MLP neurons of a small language model. Each row is named by its layer, matrix (down: output weights) and neuron, and shows model dimensions 0-191. Each number is 128 + 24 x the weight over its row's rms, rounded and kept within 0 to 255. Numbers have three digits each.
After each neuron's rows, "fires before" lists the tokens most often just after its 100 highest values on Wikipedia text that the model never trained on. A number after a token or word is its count.

L8.down78:099169149158154139171104151125158129155112124124154135122128112122132123131139115130170159137128149118131137100117186093113144154142096088129114149123135131148121175072109137140125128151127073165144097129125124137099121096141103146122151118124115122099115151087145118103099129091158110117126154108131151152096135125160062127162136154163112146104122144089142139118161135123126146100111121116121118183139088137062136155136125138128145191127124079157084144132148106149139103109176158121119115102058148149137152117130118140091087139136119118127148104145132122158132150111078164111
fires before: "re" 19, "ag" 13, "g" 7, "al" 6, "ary" 6

L7.down181:137132176137157140106145123149136194126165128142100137123115127171113118142142112150092163110116127170113117139138123146137124114121133147143126129142125080118170087149171120101141132131122159095130074108104140130141119124118078105121108127089140105099096142130122139111135124121153138132155063105092173139100048139098094132178152124118100165107119103142100100108126143094136162137127122131126152137086140147143128150155136148148153156154140094135125084100155133147144107110124110086081154164131114129092148119161137134171096160103141088149120140118107147118140123143117176140
fires before: "un" 19, "on" 12, "it" 11, "i" 10, "end" 6, "is" 6

L7.down240:133124076120125095146157115148158104123139115083128080110136145110106107138158130124130133161135128134120148144124122166092224131167176117114102077187153108104148155109135114111128118149137144150124131097160142183152102128140129134123148095140140114133157113103104169155122132115079117132154118098117111148160095090138093109095118122145153122103129096127139101166123140123112113121136127113105124128105128135112161156193161120116109106127169089155128155109120087164118130095135125116119142120121125131088092117180102154130153121116152139107105152141139102168164136140093138114
fires before: "e" 12, "el" 10, "f" 9, "ol" 8, "on" 6, "k" 6

L6.down318:109133103118141138111130150086155103116085132159170118161174141157122120186108115131128135099123092118126160133131125108140053134147137115105119130114113132136153076130136137134142123124096080156117125185133119078112158110158147123175107136102165123150107087127135123117122170173133158107089153134096144132120136131127114143138125170115118145099094112126125158141116117113165120144172104147134104086093201152136153152088147118122116115172104129077131160097146152180152121120163098147123150095130116098135123102092122126112141129143130147137144123143139123137124117120165121088
fires before: "l" 35, "c" 13, "ric" 12, "r" 6, "re" 5, "ri" 4

L7.down203:150091172149111139150115127155093142106121157132082098106127144107117133145137131144095110179064132148094160112093160092101122136142126143156134095175132129138164100169112100125128137091126137145108194122151111136120141134174151154096134124123107075129123136133161118150101130166136111139095139095139121075126131090109154120123108140100161143145123156099139086084079125124136156146116111128108127171136115114123172147109122109137102127128135126128120146145128176098113071112171088155103126126162117124098144161102139118156152095130123120136159127098145114121174127151147139139
fires before: "t" 32, "e" 8, " 1" 7, "et" 6, "og" 5, " 2" 5

L8.down254:106145145165129173085167119155135106117102169157139108128153102098105108174154104143174137137131167122094133119138139158174131167142160112158134158133135115152140112137150141126089119118138151145092135129145099109132118130148147133107109102139188151100097140122134161162136143136099156128106114126106152118127099117123095144091105162087135084124113146090119090138131121147115138078119136165134148127098126077131102162107135111132132138095141096104107115111099176169130133145155115123119168128054145141107117119156118110087082153138087111143115123169123164128117152101100132111
fires before: "l" 19, "r" 14, "k" 8, "our" 6, "or" 6

L7.down379:102153123103172118153122169150113107145099134089137121144127117138163131121150110097155073119124138129124119118120121149144158152124071082139095125153113150146132122112109152160104132147109121150144135124136099069191142112160189140156161106089120128150135162124127131119108133171139112169104099092154100124119115119139162152111114107124115129181094180143130128146106129138137137146109118141107157135157164130078132109124111160104137139134166131096156117122155120136131141123094125142072115124165152109137173107143073145113084086138120078105127131161131156121107107145108097130
fires before: "v" 20, "m" 10, "ies" 10, "f" 8, "i" 7, "c" 6

L5.down288:174181127127083113141159112164215082120162136103134107102140139104143119180096133159093129135093151116059086114119113121136103122171124125104123136148136135178122165120145105132101108102092135131119122132124091097116140141097113130117142086135122099139157132107123102130109154109119151127110121127140147084141140112146157135145126174125148137138109095140156108136097144130164129116130111138119167159151134133149144127092121159161157123093109120110144110128140122117119139095162141143127108139178120098149123099129089110129092067131118138121115139161111178180162160129122117149
fires before: "ers" 38, "an" 9, ";" 8, "al" 7, "r" 7, "ce" 4

L6.down8:148144122147112115134131131129095126143141127117119156124122162147148174149097141124126104113118138152090131120101145107142124111121141130111149130166137082139122116122114117148104111148126131088130107141127168168150180151154123085142128168145147135153105071151130106088088129122138117112082098103162156143122121145124111142094124131160197104168085126134161102144096090151121158150096095171106118133122190142158147121135095133118078101147144103155121119134158094092145126155124133137162109091111102149112103125113117122146130105131158176135080084136083134145138137182133147103
fires before: "b" 20, "o" 14, "n" 11, "re" 6, "p" 4, " |" 4

L8.down173:151149124134111140144139114161192118147136105116109128127175147095165125114093156093138099141137173155146133136135149134152133095128105127125112142135121136107136147151120100134174170142081145154143128171119127116138155075178138129090105112114135114132137139155121120135138143137105147134168097109095146114092104196134105167154114114124129127131116186137148121123099123134124117099164136140112123089143136154104151094152123111116145127135099131159104082081094086123055136142102145082069120135125113133119138151110098137112152116125161141061144142130153120115115140143132091142
fires before: "ed" 29, "ut" 19, "n" 12, "ion" 9, "ial" 4

L7.down16:112118138136137127164122106154146138142155164111115084136142160131110087173131156116115125140147088103102144184144128116125111151124121128122177139076216115135078162105110078105172131139100131084077142115127097109110127107111122113100121139155142118123094174135142150161117146142112127112110106135149148154148128138095095163077138131129139126160134111125133117155180100157111133162127155145107125119103111137109131141112127144094151159127168154094105150103098121096159102153125121142105090124112063138122118122139160126133148172131110125167168118125129140108133119129103139120
fires before: "n" 18, "her" 10, "f" 9, "er" 8, "ed" 7

L7.down91:149144104140153148191127114129149112152139139115122082152122147128096120126116124123155150120108160109143145108136158108161175110197140090120149128114121092129131152133119124163129115173155146144160127083144128148126153115137136134149138100146119103168101137150097101123088122135119109123094118127162151112139158183120163149130098127105115146128119129129102096101164103096094121143156111153100063112143124103135103144121165166121125091109109125108084102142133145165103115115119129099098131092138081098143142111165136152139154080119133171155094053131133169138125125122131139151
fires before: "ember" 32, "ur" 11, "end" 5, "ist" 5

L8.down277:097129139145144143143101163139142123189149108140090133120129154146071117091063138088133153146184173098144111153129133118140107144112106158123136091109092137149150109115127109155133130126118124151128130110090116174122104147106106113110134143129097104152146113115150125093129132104112127131109152149135152086126119154129095128177137119149165101126132154127110157094127123122170151141132118062140107118150096170145148118110099066153140159124078070135101101097163153135110124150133152104133121109156135138162134141151107150175096130152173110100155103127149146129128134113156123115
fires before: "n" 18, "ed" 17, "re" 15, "ow" 5, "er" 4

L5.down212:146158139109145140174161114088137137128130069129073122098081125076143118113129195134138134156130142109130137164134099122102151130126143114144116103152135122117081119139122113159094137157140107092102118135114128144118113172135110121131134150156155118136166141104130109167120129129145135149154182152112096054148172144100117114145136117131129145133092127148104140131120121165152183133109138109130123113124108112106116124148108085128127137138070152147136093120146096142108157163135128092127127182144105140158097140133111136113095122169118102092114107128141065169142122135168098118
fires before: "\n" 31, "on" 9, "er" 7, "ber" 4

L7.down0:109118127169137158113104141124118089117125130136115169124157122139159084128124156123109129195121162116112136140149123132147139134122106100107053131108080169111113177144127135107138118095122143166131121135137136145106107134113108138117154125121167110087103137107161079103132150140128142099131149109118142158161143144140156109117121130119146117105128154105139165138109132083131161136146127131117090166067121168186061125153111147119086094101154180177138181113131136149098113143123117102101095103094151111118126128137157136151118113126133120121163138096133130143134088151113122161
fires before: "k" 23, "n" 16, "s" 12, "ld" 10, "p" 4, "b" 4

L7.down312:142149123151083132132167121166136090150151098129134130144132145158098094120125090128126186116173125100125125135117119103118126147113135142146103118151108146171144167111135073130163108087112129121091150099129130120108140095141144132146135132113127119125124125125135119121115156127087118110078170171143173163093065172166123140101098109142124135092069115147066141133129118106097153142096117150140154137095126094108161144127107094150146147108135150135128133129176162137135097112103131103110114094101161129134106149120124129139129139134132110108116180121126167168157153159112182132
fires before: "t" 18, "st" 16, "s" 14, "n" 9, "f" 7, "p" 7

L8.down207:144147080153136131136129107148123112156144134136141122193138134121149200117126078131155145099148099136092108171109144109100107169129145139099105118104154132131129084143140083130109110093051121153147124115145153129169153104110146118075116135110121113135135117124127102112105127159107146136125095109121104111085127094132144203147170128091148127126146128098135120120114145153142114102093100122135124158119152122140163104159130154132123090137099117109152120137118137136130168128157127135136126134133110131117151155089119127126121147163138179137121138058090188131120139175137124126
fires before: "b" 15, "p" 13, "en" 9, "ou" 7, "ent" 6

L7.down84:176136094109052118135152148114138112130088144127090112098125140140121130124137140111133158128101129139119145130105091096097110148129123122132149119162139141133112148151157129076096151095098095100074137169142152177146147122150133151174117183152117095138137144156106167158113145120115131141168141105118135142138107142193118178073142157122135130133147135120106114139104129148120093135122133122085091135129163132109163106099127130111153116124153121167118145150117122100149137115144135130114109139120103137091119106106193076103108133148156095089136096103129155130137092164144151127
fires before: "ig" 21, "c" 21, " |" 11, " n" 7, "p" 6

L6.down121:140137070090118151110127174117162069156144139120140143131107164110105137169128156155135122130109124144125130097119124169110161122100128094142129172131114101132125160146174132086165150065141096145123159153151090134104116124053165157129144092109132106113137128114115122099154133130135139174127093129113155163127115148108125148132128157139116098156122107085150121149069125109153110130127131119129109165111138124114126095098099139097112145122116128108109162128156129150141137127084116096123110145164101133123137164128123130149135175113152130088144108107177142095162170165118112104
fires before: "l" 28, "ri" 9, "ir" 8, "end" 6, "it" 5

L7.down122:120120125144125176091095157120105122173102147138127115103137127119109133088110126097143114095144141134108093097105120128103084152123152138153131153140148119107075097157124143132177129112126141104075156159152121077149132111104106153148158132108137145097138127136132097150157162123128130143140146134090146115164064109103099131121142149165152130169112152126114138127101119154166125084135119110112152131113117103094161085096139110157142104124132172091109147136120115130125064115122125153099115121124192117137133174118114133165133137167150133144143145163140150171137098106182156115
fires before: "ic" 21, "es" 10, "ity" 9, "as" 7, "t" 6, "is" 5

L7.down377:156126099153148105151126165146139174125150099148140156105127125142114162134130180171165093113155111082110115109096133109168132141121129114111152151107146131167145085081125082149143102145129143152156105125091135071107131141133099140111121125140122134136119092132105129144139099092149154132147124157132168134157154126163157118117150116126073145126128100171088116131104106121088180106142129161122161137114136135121138176146149126098112118169178167144130088141102118128121145085145075118137105079106127115112082159098139101141130090110113147115121150107101135128108139114098128146
fires before: "ed" 21, "it" 16, "e" 12, "ing" 6, "es" 5, "u" 5

L7.down340:108141115127101139154170104158162137166115150127128116143126079131106105137148098122092124101087102160094124147168156167113182102140149106098124166083146131118091130127147133104078112170094108118114156092106122099137131129103146095139153121145084117176142069143115156142104103148084136157124166142068133132145142120151161148114131117094106098105115125118155088150126103122119134120134147176165080147149135142097139109107112145117138147155144150140148105163129141134154168143119156138165131107131134116091158110152137125112129132125165118134105091108122113118132113134158127183
fires before: "k" 24, "c" 11, "in" 8, "f" 8, ")" 4

L7.down58:192153146129145143090153141134137116134139173132084103115100144138106131119105159164086097156096138128122159153125129071139133120136117165123163135083129087135130110145103100142147161110102116054151126091099159090122117120079134118114139100059151095090109105127149095127117152143154136147120148143133140108105126147117137109144113113130106139146159151157130144123101104122130139141149140107122136177109159149118167103169082126127109133154143133142148081090181130146124161145141109149162143132110121123066119162142136125151105101154127110120100123129117129125132135115159174129
fires before: "u" 16, ")" 13, "ur" 12, "ation" 6, "ay" 6, "i" 6

L6.down365:134110162149115134102177104098132131167116113173134141088119152119124129113127119129149143102167133094126149147134120138128133131119125165126095175138132161111125134091154158126142151116130141162090153138124117170107130105144126126123147120084104091157163139161121148094127085093143114144188085159133142134128128155096070132141134131122146203131137133100105110104106142110152108157130118138119145075112088139078135160171115140139136164135154117135079156135161149112154135132082135108126141117148127099093140162121151132128090160073143111091102100141121131104131109122092098111
fires before: "uc" 23, "u" 17, "re" 11, "it" 6, "i" 6, "s" 5

L6.down223:092098132137141155113115136143107141158114102166131126163143100140137130152140162080115123121138094173166107062120152161117120139079125121098152129149101125111160124098116193130119140103135147105165094118130121114136129165107209134108115127132151134110149143159096103144166114115147095135109146131134120109121105103133120107103093091110182159158153154149080135094153154121130151114167104094096138113139143131119162126118166110153104139093116101131159146126159090155122123127103137107111138092149115146145122131124104118164092131107091107140145109158160110134139112143141091174
fires before: "t" 26, "s" 21, "ed" 11, " of" 4, " the" 4

L8.down375:144131154076111103137140131090099162104107114109137145128113119149158111109144143140148110137148154123131130120183085115105162119096152113130105078125131163135174197108136140067137154138131138173147152103155115142123133094120101128145111183129115123124138122131117162130165091136121094099085098120153127175102138105140104121093114123126110128117173155189124149148132129151126141132119175128094132090130106158132142078137148124091125135131104139181159115087146118155120144099136137083110102148135107090141141127166144135160077099145123122125112099138093146122132160131137124134
fires before: "p" 26, "m" 17, "e" 14, "f" 9, "es" 6

L8.down113:125147125137140121117083095109116134100137168107117131077137096164100108153143133128169140123179138155122103119105089095108123148154162123117124164151145140111130171105104124120146138156154094123124134158080126121164146148129073090101112156103131125117126134167090164128103122149107112137150139146120141165102110164139136176095160138108149169118137127135117135137160141081107119134105115115089140080116149123147123109118135132114113156133109079141146151117142123117135087114109172097128124130092109101112155170109170119156133142131118047158111138148100126155176105160142152149
fires before: "ion" 38, "ed" 15, "c" 4

L8.down105:147101110135133134121181142127145076128098143136112101092141120097115132115122133106140133080122156140138153146154148144127090128134099161152132157139114109189133122104123150057135115150142111123153114149141128165163131106130117134110136143150166152098175129130131112150098065116163144138112104152133154123134097162113130127160150109116065123132091141172132115136107130155148128111077154127141149077116103099131176089121119129142160111152111140120091135138133105136085139130151121139154118096068154147107141129109131123132081152183127147120140133117109087144102147125185101128
fires before: "iv" 18, "s" 15, "b" 11, "le" 5, "p" 4, "c" 4

L6.down242:147106167128086188119112098114114141137142161105144201114145097135125128133140146134113133115091110139115075128110092151147125102164190090124109159100125107128151131139115083135119117115109134130137165160149137164163104115143126187069137117101137116160120093145106114139127146164180169175130104115131129131136116123141128112137113132126077108099127110135152126142134103141141138112132122128144135168125135125100152127130137100195166137133122112143112136115119114092118148080147149146123126119140089088137118164085170140115135148131150125128084123112173121113102099080118106109
fires before: "\n" 23, "k" 18, "o" 17, "le" 9, "e" 5

L6.down283:142163154150124136142149158123123076136122110137198095160139098123121101078085123109110131115122171120111166112120134155111160194114106127108114116123172132156132194129081181146098113153081133146139143135176124104141133114165144111176120154097113137135161121106135093097117101122111108138170129157088093157118135112129162150098145132089144144143128127110157085118117132102134089118145153118101130125119124107113137090138130124130115110098132159115130132113085134109156155099129141122113102115129157129143143125147090107129145125113106108165187101131131103175145136130127114160
fires before: "et" 17, "ut" 13, "am" 8, "b" 8, "in" 7, "f" 5

L8.down168:109105137140158137104127133159151108146130140110106088121145096178136118152172121165104137159115154127138104096112153115139103145127131142158120121116122116096113126120094133122144121114114142168128147148094163130061145089101138095130104093110070095145109109170142145154160137130112145160166087107091137132151088151145121135126170109103108111128122131143128113156087168147169119135154151095133101161168103128161144066082123101146153054163109102122137128087118130132133161130129164109160111121152124130144136114161149143135129160144151123128158120127121088096138127152156136109
fires before: "ter" 31, " in" 9, "c" 6, " to" 6, "k" 4

L6.down125:168202114137102114133157111149103165139137102171129095115089139147125098129128135156135099117140133196134138137123159145164091147134136102118096110162104113090140121152151135135147144135108110095141134140144153110129084137127157133123132128116171102138116107109125132160102155154135120134143114158176085106124175117146153119104107139127143108080151118128114111116081132077108134110125133146148166119114162118141132143132129108132081158141129131173141110137120108091164126072160139136167135117118079126102099154147146173098084109121139110137122119111105126157067128144113078123
fires before: "ember" 16, "il" 13, "or" 11, "u" 10, "ain" 9, "ur" 7

L6.down197:147123146142121127176113142085111122139124091121127109164106118127156137154098098137160122136110094122160118177115143168124125126123114109109127093084131111122155160134145116150133152121138120104127159150121086139121109135134122114146108072137112169137109129133118102158116140113127124135087094117156117135142164077128140139127152083165132095161137154138051150128121165149166091167103152132125113119116158132072108177172180119107123125152159151110134171161144108125084129136141118136113153141129090129114164099093120155110100150120100088158151107140099122132144145142110073147
fires before: "her" 47, "c" 11, "v" 5, "t" 5, "ge" 4, "ct" 4

L5.down77:122128139102121135099165116142104146152102142113078078104134110112119156116118119120143114126147174108140136099124146119125143102107140144131097148100138118168133128108119142169110114184184107112160120147166122161131136096093149123092133114117136206112140121115135107101151108178100104148110086101114159107105096138151088131156142076150072119062146178134129136156064163118131150149094127134139102150097124095129140116131129111134147164139135109132113109147114126135100148166135180135155162127105151125136161108143132109123121126118146105166152120131148125099115114161143122130
fires before: "as" 26, "n" 10, "iv" 8, "ust" 5, "el" 4, "m" 4

L8.down102:184157103109117149144133153112147113140149132142122151121122101101139155091161148154125087098132180136118100091113096135175167145160096158167093128097145109143114112147149130148139117143108119130083149126129131102083101127125094132133177165097117149112138136107100110092138121175125129091120075116116122137087174149130104171093138124088111133134098121102135143137112124112153130097139155100092139136153104067150141133110158114109125180147131156140145179163091153128118112081130137095109162112159155116124180157136118112144137122132131122117120100155145155123113149123129113123
fires before: "al" 38, "ed" 9, "." 6, "es" 5, " |" 5

L6.down39:128143132134099132091118087100162148079106105139148116141136166142114058120126154130153095138144122160119094166113123117154134125129148136114147121145123171139159117127137138130078144150107141083165084140136102150167136123102116122139151132095135122097140117105106161114122147105104134110140145131176097109144150147104094140089102113144133128124145147162144167115120092116105109097110123092123149119116122103110153151153145172081168102143142117116150139134165120188169104086160152128166139163073156140083097163171119154138097149120103120136119132157148120121094110139125092136
fires before: "er" 29, "u" 12, "al" 6, " the" 6, "ian" 6, "her" 5

L6.down233:147133131083134142143137138097114103128142118108138166100142172100105100107136171125156103115118100112154125162147152114115103125128190127109139073169117104097160146127103145108157134161127123106152109158136106172110146123126113162105120140117118138160128145145145127107129091140167098110143135114138111169145088091145164164174117133136106143115104123125108106101153114092114111116134104093171103125111118145096168118126055135138134130160155128108147121160130115122112107088177123121130200115129133164100141117154124152143103105096081097106136130183095123148132149101147133136
fires before: "r" 24, "p" 10, "oc" 8, "b" 8, "o" 4

L7.down375:146124109113109108084113173154116085113116081132080107105103182142136128154096142137145138111082092121143137139157135135125071144149131107123085123117136157162135150155144110109140183138134129134158142166129148137167160118148101117130151118118090135146112156113124116109151099134180076155113082113146120148154149127091124091148107127110149115173086161152122153107103131137168155122133142119108109137138111112074111161131116159099157157136158146109105144118148112168117126102110115142134082138129132125135145120143118115153088160080142147107136139118115107182129139147090087150
fires before: "p" 17, "n" 17, "in" 10, "c" 9, "is" 5, "ate" 5

L8.down151:109143135126128117180169144098158135120116118087089107175132142079153082087164148131157081102109121134118148078149133136098128087137104133125116127129166115139162146145141167139139147120152138096138124138139144160123101117129159161139120140127140151090135131158088106108118087101153123168108123038116128111153122104125099150116100158083122095117107126118076124088136105115123135123127149136126125177159136143159122119160141123079132159191144119137159129135139128143117100104119131139094149146188116113155121140155167137129106096124150124122140109135134124132139100142140100154
fires before: "iv" 12, "ad" 11, "t" 9, "ed" 9, "v" 9, "ut" 7

L7.down140:172143100092121133125100101100135135119125175096107084120138112162124077154101084123114131118131131161044131140107133098171120122135149128181125115134193166131153113158104109094136130158110102119106099100145127153117138108138121167109138100151141169135133169082156144132108121137128154167149118156136124143118123144156106136108130096130127134096141126151127111116110083100135132110187122149136098170099127150120121129122190162150111145146139100113134101139148107134100095139143121154087104152081123124153125091137120161099167130152150124134112137113142108141087137130117149152
fires before: "ed" 31, "ing" 20, "e" 12, "d" 5

L7.down244:138097116145123142082110110117125129165121149122148141100139146113136081076096137150097138131107121132162129127122145115139083163177100129134126146086117112167135157126135093149129085143136169180118134081148135126161128155129101142119091116124141111119113062139101143120135137078097131125149099111134155089136116121077108160142159128125165123134147162121092100134118128174179143125154091140119168153130133129143132125122147134130127101138146124091095108115109140200148139115099136148167142148164155089083169106115123157097132142127107137159117107140086128131144105141102120164
fires before: "al" 35, "p" 7, "n" 6, ":" 6, "an" 4

L8.down88:134146129148140145127119096164187181135157115115155121139118092112116156097144197139110113132148086111140136123131150119134135124112121144134110105166119126149116113128139092146159120141123134117147182101110166088110083142120137143119154134095124145173111123181080122165121114130089098101143116128132155147103123148170140150126114114081151133107108105086163156145164122139172133175122168118160086050123132099117185108137163107131146114097130143142122110140125112135128120138121141107130150095144106114113127132128135108101099071132145116124117077131106126157141133121102145096
fires before: "ed" 15, "us" 10, "er" 7, "en" 7, "j" 6, "es" 6

L8.down212:156113148132087145139104125136150114101164129157106101171140116162122114176110110152111131112161149147086082178149093133128149162135128090122151128097120127143120117110139150142086129101058085137145174128100122064121147132115143119097125124148134142127136095132141173126123113148133133139130111170138172136118140171124150102070134140096071127107147130122124117111128109160130128191132148107118132120121142129128154140099102134152110127125074147118138116108168092130151145147062127117141137154140113099126112131116145124099147114164188143124176090115138094127132131130138125098
fires before: "all" 26, "o" 11, "am" 11, "um" 6, "ation" 6

L5.down214:164159133105146172124110151141092093121130138128113138126115065128105122128224128104142100156179125114134135109141081096090122102153099105132148136128123131130144133125091124117133135167167147140157128114131123130110153189181123152094141123141117126123118143161137125143148113105183114144123109129143127137157153094115128114107128151147112126142119096138108165128124128149087120111154129113190181144132113128070126127114157120144169148122124138181132117157109108112128128137134117141107064144120131086120110139134102079101151127108159088123091135129104139079141122099141121124
fires before: "ue" 24, "e" 14, "ir" 6, "en" 6, "k" 5, "ies" 5

L8.down303:119143081149164111101114121091099171146119137158172150174123157126102157093156128179151100133142177109155146128131086156129094085158108132124096110102126091130119113115130131172105147094122118134175120128105134113155119129140120108131115129125116148093188107122118138154164082143131134127110115133104185114156087103102121111155153162129126131154118137094108123138136149136130154099148116126118105115126138153133085165175149143147125165137089160077130154092121128128143158073081095102123130135149102093112113133140148111122158111142140130120096153112176127146091122122135120137
fires before: "ts" 14, "al" 14, "es" 12, "ing" 10, "ed" 8, "ia" 7

L8.down14:098134115130151142173141114114136142115126103099158142137124102098142115053087131142133136141112144130116105141099135134083147147127180124124066115120107103117142125144118095135151120133147096128133132107157143096137127105124180120108136114152131130125142103152139083139092130115139113126073128085155121077150133154113152157116125132069082185126174160124129117149119118089148139137144152125131129148098156119165138171159132136156160167134130167088114155133141141123115139072173114140113123143189156092132137137118167125162119091122166108125092107152123134121113150129110106104
fires before: "e" 15, "t" 13, "u" 11, "un" 9, "an" 6, "p" 5

L8.down286:128073144150081128120131148145099107156125166168114183135116105159161118113130100075147111098145081109107100123121108165098114127137125102112148137135138090082120123130132161109145148101131157129171139151091123150132125110139084149163094110139162146104150154125121113120124155144136154142137133111135115140136136125148113100151135118130130129106127146103119115126183126099175119125108126126126144088134131101116163160129051150155135130148091137188110146127160133168103147152115113116109104151142111186115104136099102182161130113137149105121096147154096138099106118144093153086
fires before: "e" 18, "ed" 11, "i" 7, "n" 6, "es" 5, "ore" 5

L8.down174:131122165122136149091107128117112091130113193162096122132081100148106139126136136112095133148144113131115130164151131096155082147114153121125110160099113123152075130120162126121132166138115143113140137136105190117129153101144146082143107114123121122104154131134166111155119107140090154195153142171129114161108084128129148081161142097117131144156110111177083136154148169132147129117110139136116146157138113139099166106116116121083162121130104139148109115117152143154143125099118123088128135140134131124098167113133096157099132124120123064186098099156105103107124122101125160133
fires before: "y" 19, "i" 11, "ed" 10, "ic" 9, "ing" 8, "ies" 6

L5.down160:153143161118126157162171137143144184126118126105133121123120122112089122181111108137066112158069135100148157102151140143142104139123145156134114145108116153134125072136127138135126089125126125162160164119136117118151173144126105167094123148168106165108114118145124105143106081165090104138096147122157101132146155162140077055108093152173121148132095115129142109144148099142134137155131110109106126102104100125090136154149136116122111112145130138136131140131171110124127149120166141075135139111113089138110145142100152128105119121160156153104138095100110143092103101115156127162
fires before: "am" 18, "ce" 12, "b" 6, "v" 6, "k" 5, "x" 5

L8.down229:120142146113126158095166105131157144122164101157102098151157118131137166123125117134148115103120105112149154127138123091131138095139112128091123109111148129130150108155138090156122126126115103120081117153122114160129129115141124152132135140091087131143148119069126137108143118173116095136138080122113114107145102127184136128172125104113115124129105171104183154146170157127162151141142156143133170135148108146112134109173151061115111162153127144138074099082126147165086152127121089128121153102108120164142129120116100141130110133116119207093074106125133118097145130158143111118
fires before: "v" 17, "iv" 14, "n" 9, "as" 8, "d" 5

L8.down192:124091155165119132132144123118122064111135127137116113112090130193129120085117130123151143151119105130111102133105115139146112133169103118134151103118165153140182074106111061125129145106157157094184130112105110137119108147104115101106157148112118126110112121136119162129120150131151098136120098162109142161120120121165129131144103138143147119139088117111140125111138099132110096163134123181117130145116150100148162159138139102138098136112144106086169117127188161153141113070136124116124090117175124123168158163147146149127118142146122086147130187082108133154109109110109122108
fires before: "b" 18, "f" 16, "g" 8, "or" 7, "d" 7, "p" 6

L6.down200:125181193120128094105171119111148126134117084094133133133148153079182082109148186142158154088145077120090112089155137102129131127136138105108101131130101112126105136157126135102157145163140110107090139106103126108125118145091133180084155117118118115171110114104092145173142173089112109098127111135138132135104109097133140147113147155098094146126093149125121162112123094139117151139112120142163170138106093157109155140194128118115105100116109166137124145154153119128123124138102143124159099106121126146120135118140177147124146118146161155117138166117116123110133127144126149116
fires before: "st" 25, "5" 10, ")" 10, "ear" 8, " |" 8, "." 5

L8.down262:152173150154139162137090126090116105101094136207131117126092111141123107161096119087112128109130163109100157120119106102151104109118154120089132112174133123132150072123102139157126137137109116136139102169117143092159152111185147117119133153110107147128117109132143132113157155140163136127189135144111118114158124142147136110118087155124122081135111119116132142097122145118128113112146124157124155107096122120159187155126149093155124123139107090126134109141118116117102130123115140092138139114081179168134130146161139151123106158120117061123107164198132141120123131085122113118
fires before: "y" 16, "ed" 16, "ic" 15, "s" 7, "ion" 4, " to" 4

L6.down1:146089175088109074095118111061186169150085153164133109131102111094095168146159158135125131097109122100077159122146131148163132128137111102118134141105088145137091136132104103116104100161153136132157114125150124146121137129105128139109150096139134157128118125111144109132155138110125105091131192130133124112136116093146129163141112098135138178158127150096154118129155175140158178131114140121122119131130125167097123154148123138113140159100144104187092127083097103138128152119142121119139138132084163116127144116154094135097100151167116143136124145137106091144143112151113136107
fires before: " |" 18, "." 10, "an" 10, "el" 6, "in" 5, "al" 5

L8.down26:145115133176112149141132132110133126117126072120147128110138151133180103102123120072128151125106097109144103116114120161146182156161122123118152062134124135156148144141078107160079108108134121143137113143119136131117136130153126096127141155131082103125137084095150113127090122101110138136133165095118135156147089136181147097130098125163129149138103136097090091122132146110109181132118130132126105129203143139082102161142152127105139128079162171138143127121122138125125111131136080167168104144129174128153154157108144113125123108149100130118122125149136134156133118175135083127
fires before: "s" 19, "t" 19, "p" 10, "b" 7, "n" 7, "gh" 5

L5.down46:126144179123097134132126098126156121158145128067115142113133120144152067090152131099154131137062141128136127146109071149079143126130120144111108122099161123150096147105128141107137179103170154108087120147127113157118139106139130107147133152133147121166139128117122137176145156149125132139093103170077115131138081130113120128110100147105144139100120128149107122138145108121113170132137113142151160179111129121142098109130154137162135171143147160136150137125075126069134098087132093109148134158148122107110124126164114141127139138092159102108158156099154152124136152111082153089
fires before: "ers" 34, "ed" 32, " were" 4

L6.down106:160105131121115127144151131113153168074160102105094121132097125148143126167125137134150159134143126137124153098143128142150144143145128206114160128152164135124132129119133135152096122118050132142141120125154100135108158143122152160117107124156098120127115142142145089128090123122139127170129107132162171112092098167140106120133100110116125133166168103142130102140137093109086143092112116154141118154123090134169118159156147158170078107128121106093113111159140121102087122172115137136144104108139085167063112118153137111091100145136116122114158102090103134139095140093125115160
fires before: "e" 18, "am" 14, "ed" 9, "es" 5, "k" 4, "ly" 4

L7.down374:122143096148132118141184089085120151105136090143156079124116120151144135135092160105122101131147085160114131119147118097145128105102118069117140123137165099123136135149114122136121088173127105165131146120092128087094107102167150124144120160159104128136151164179134109147156151140088112105143153147110150141169101116110116124097134204125171114181110127109128131122126111129125140120153162133153162117134110157093143172146117123090134119108095155135132136106104096172182136118106115099094070145104134094143125125085104151137113128147150133123123118124112122160120157127131128136
fires before: "e" 18, "ess" 14, "and" 10, "ed" 10, "es" 9, "ing" 6

L6.down339:132156119094151110094130109140120139124151134118089159151170153141162106120104141157091065138159202137119159123115112137136141149150118093133141103150075134133176124085146130137170138157106156109125134141122154071130164106074094172114124141113141127105143074107162151121132142123127110123137140146121129121088123105133122149085082096122064099107141111154117130125124097140155109117101139134145127165077098124150170111119144122102145133163131119096120141144123115167126153151125150121094139130151135088126138161141156166141101118150147124130117139152126143127112171124139089101
fires before: "f" 14, "u" 12, "ur" 9, "al" 8, "ut" 7, "v" 7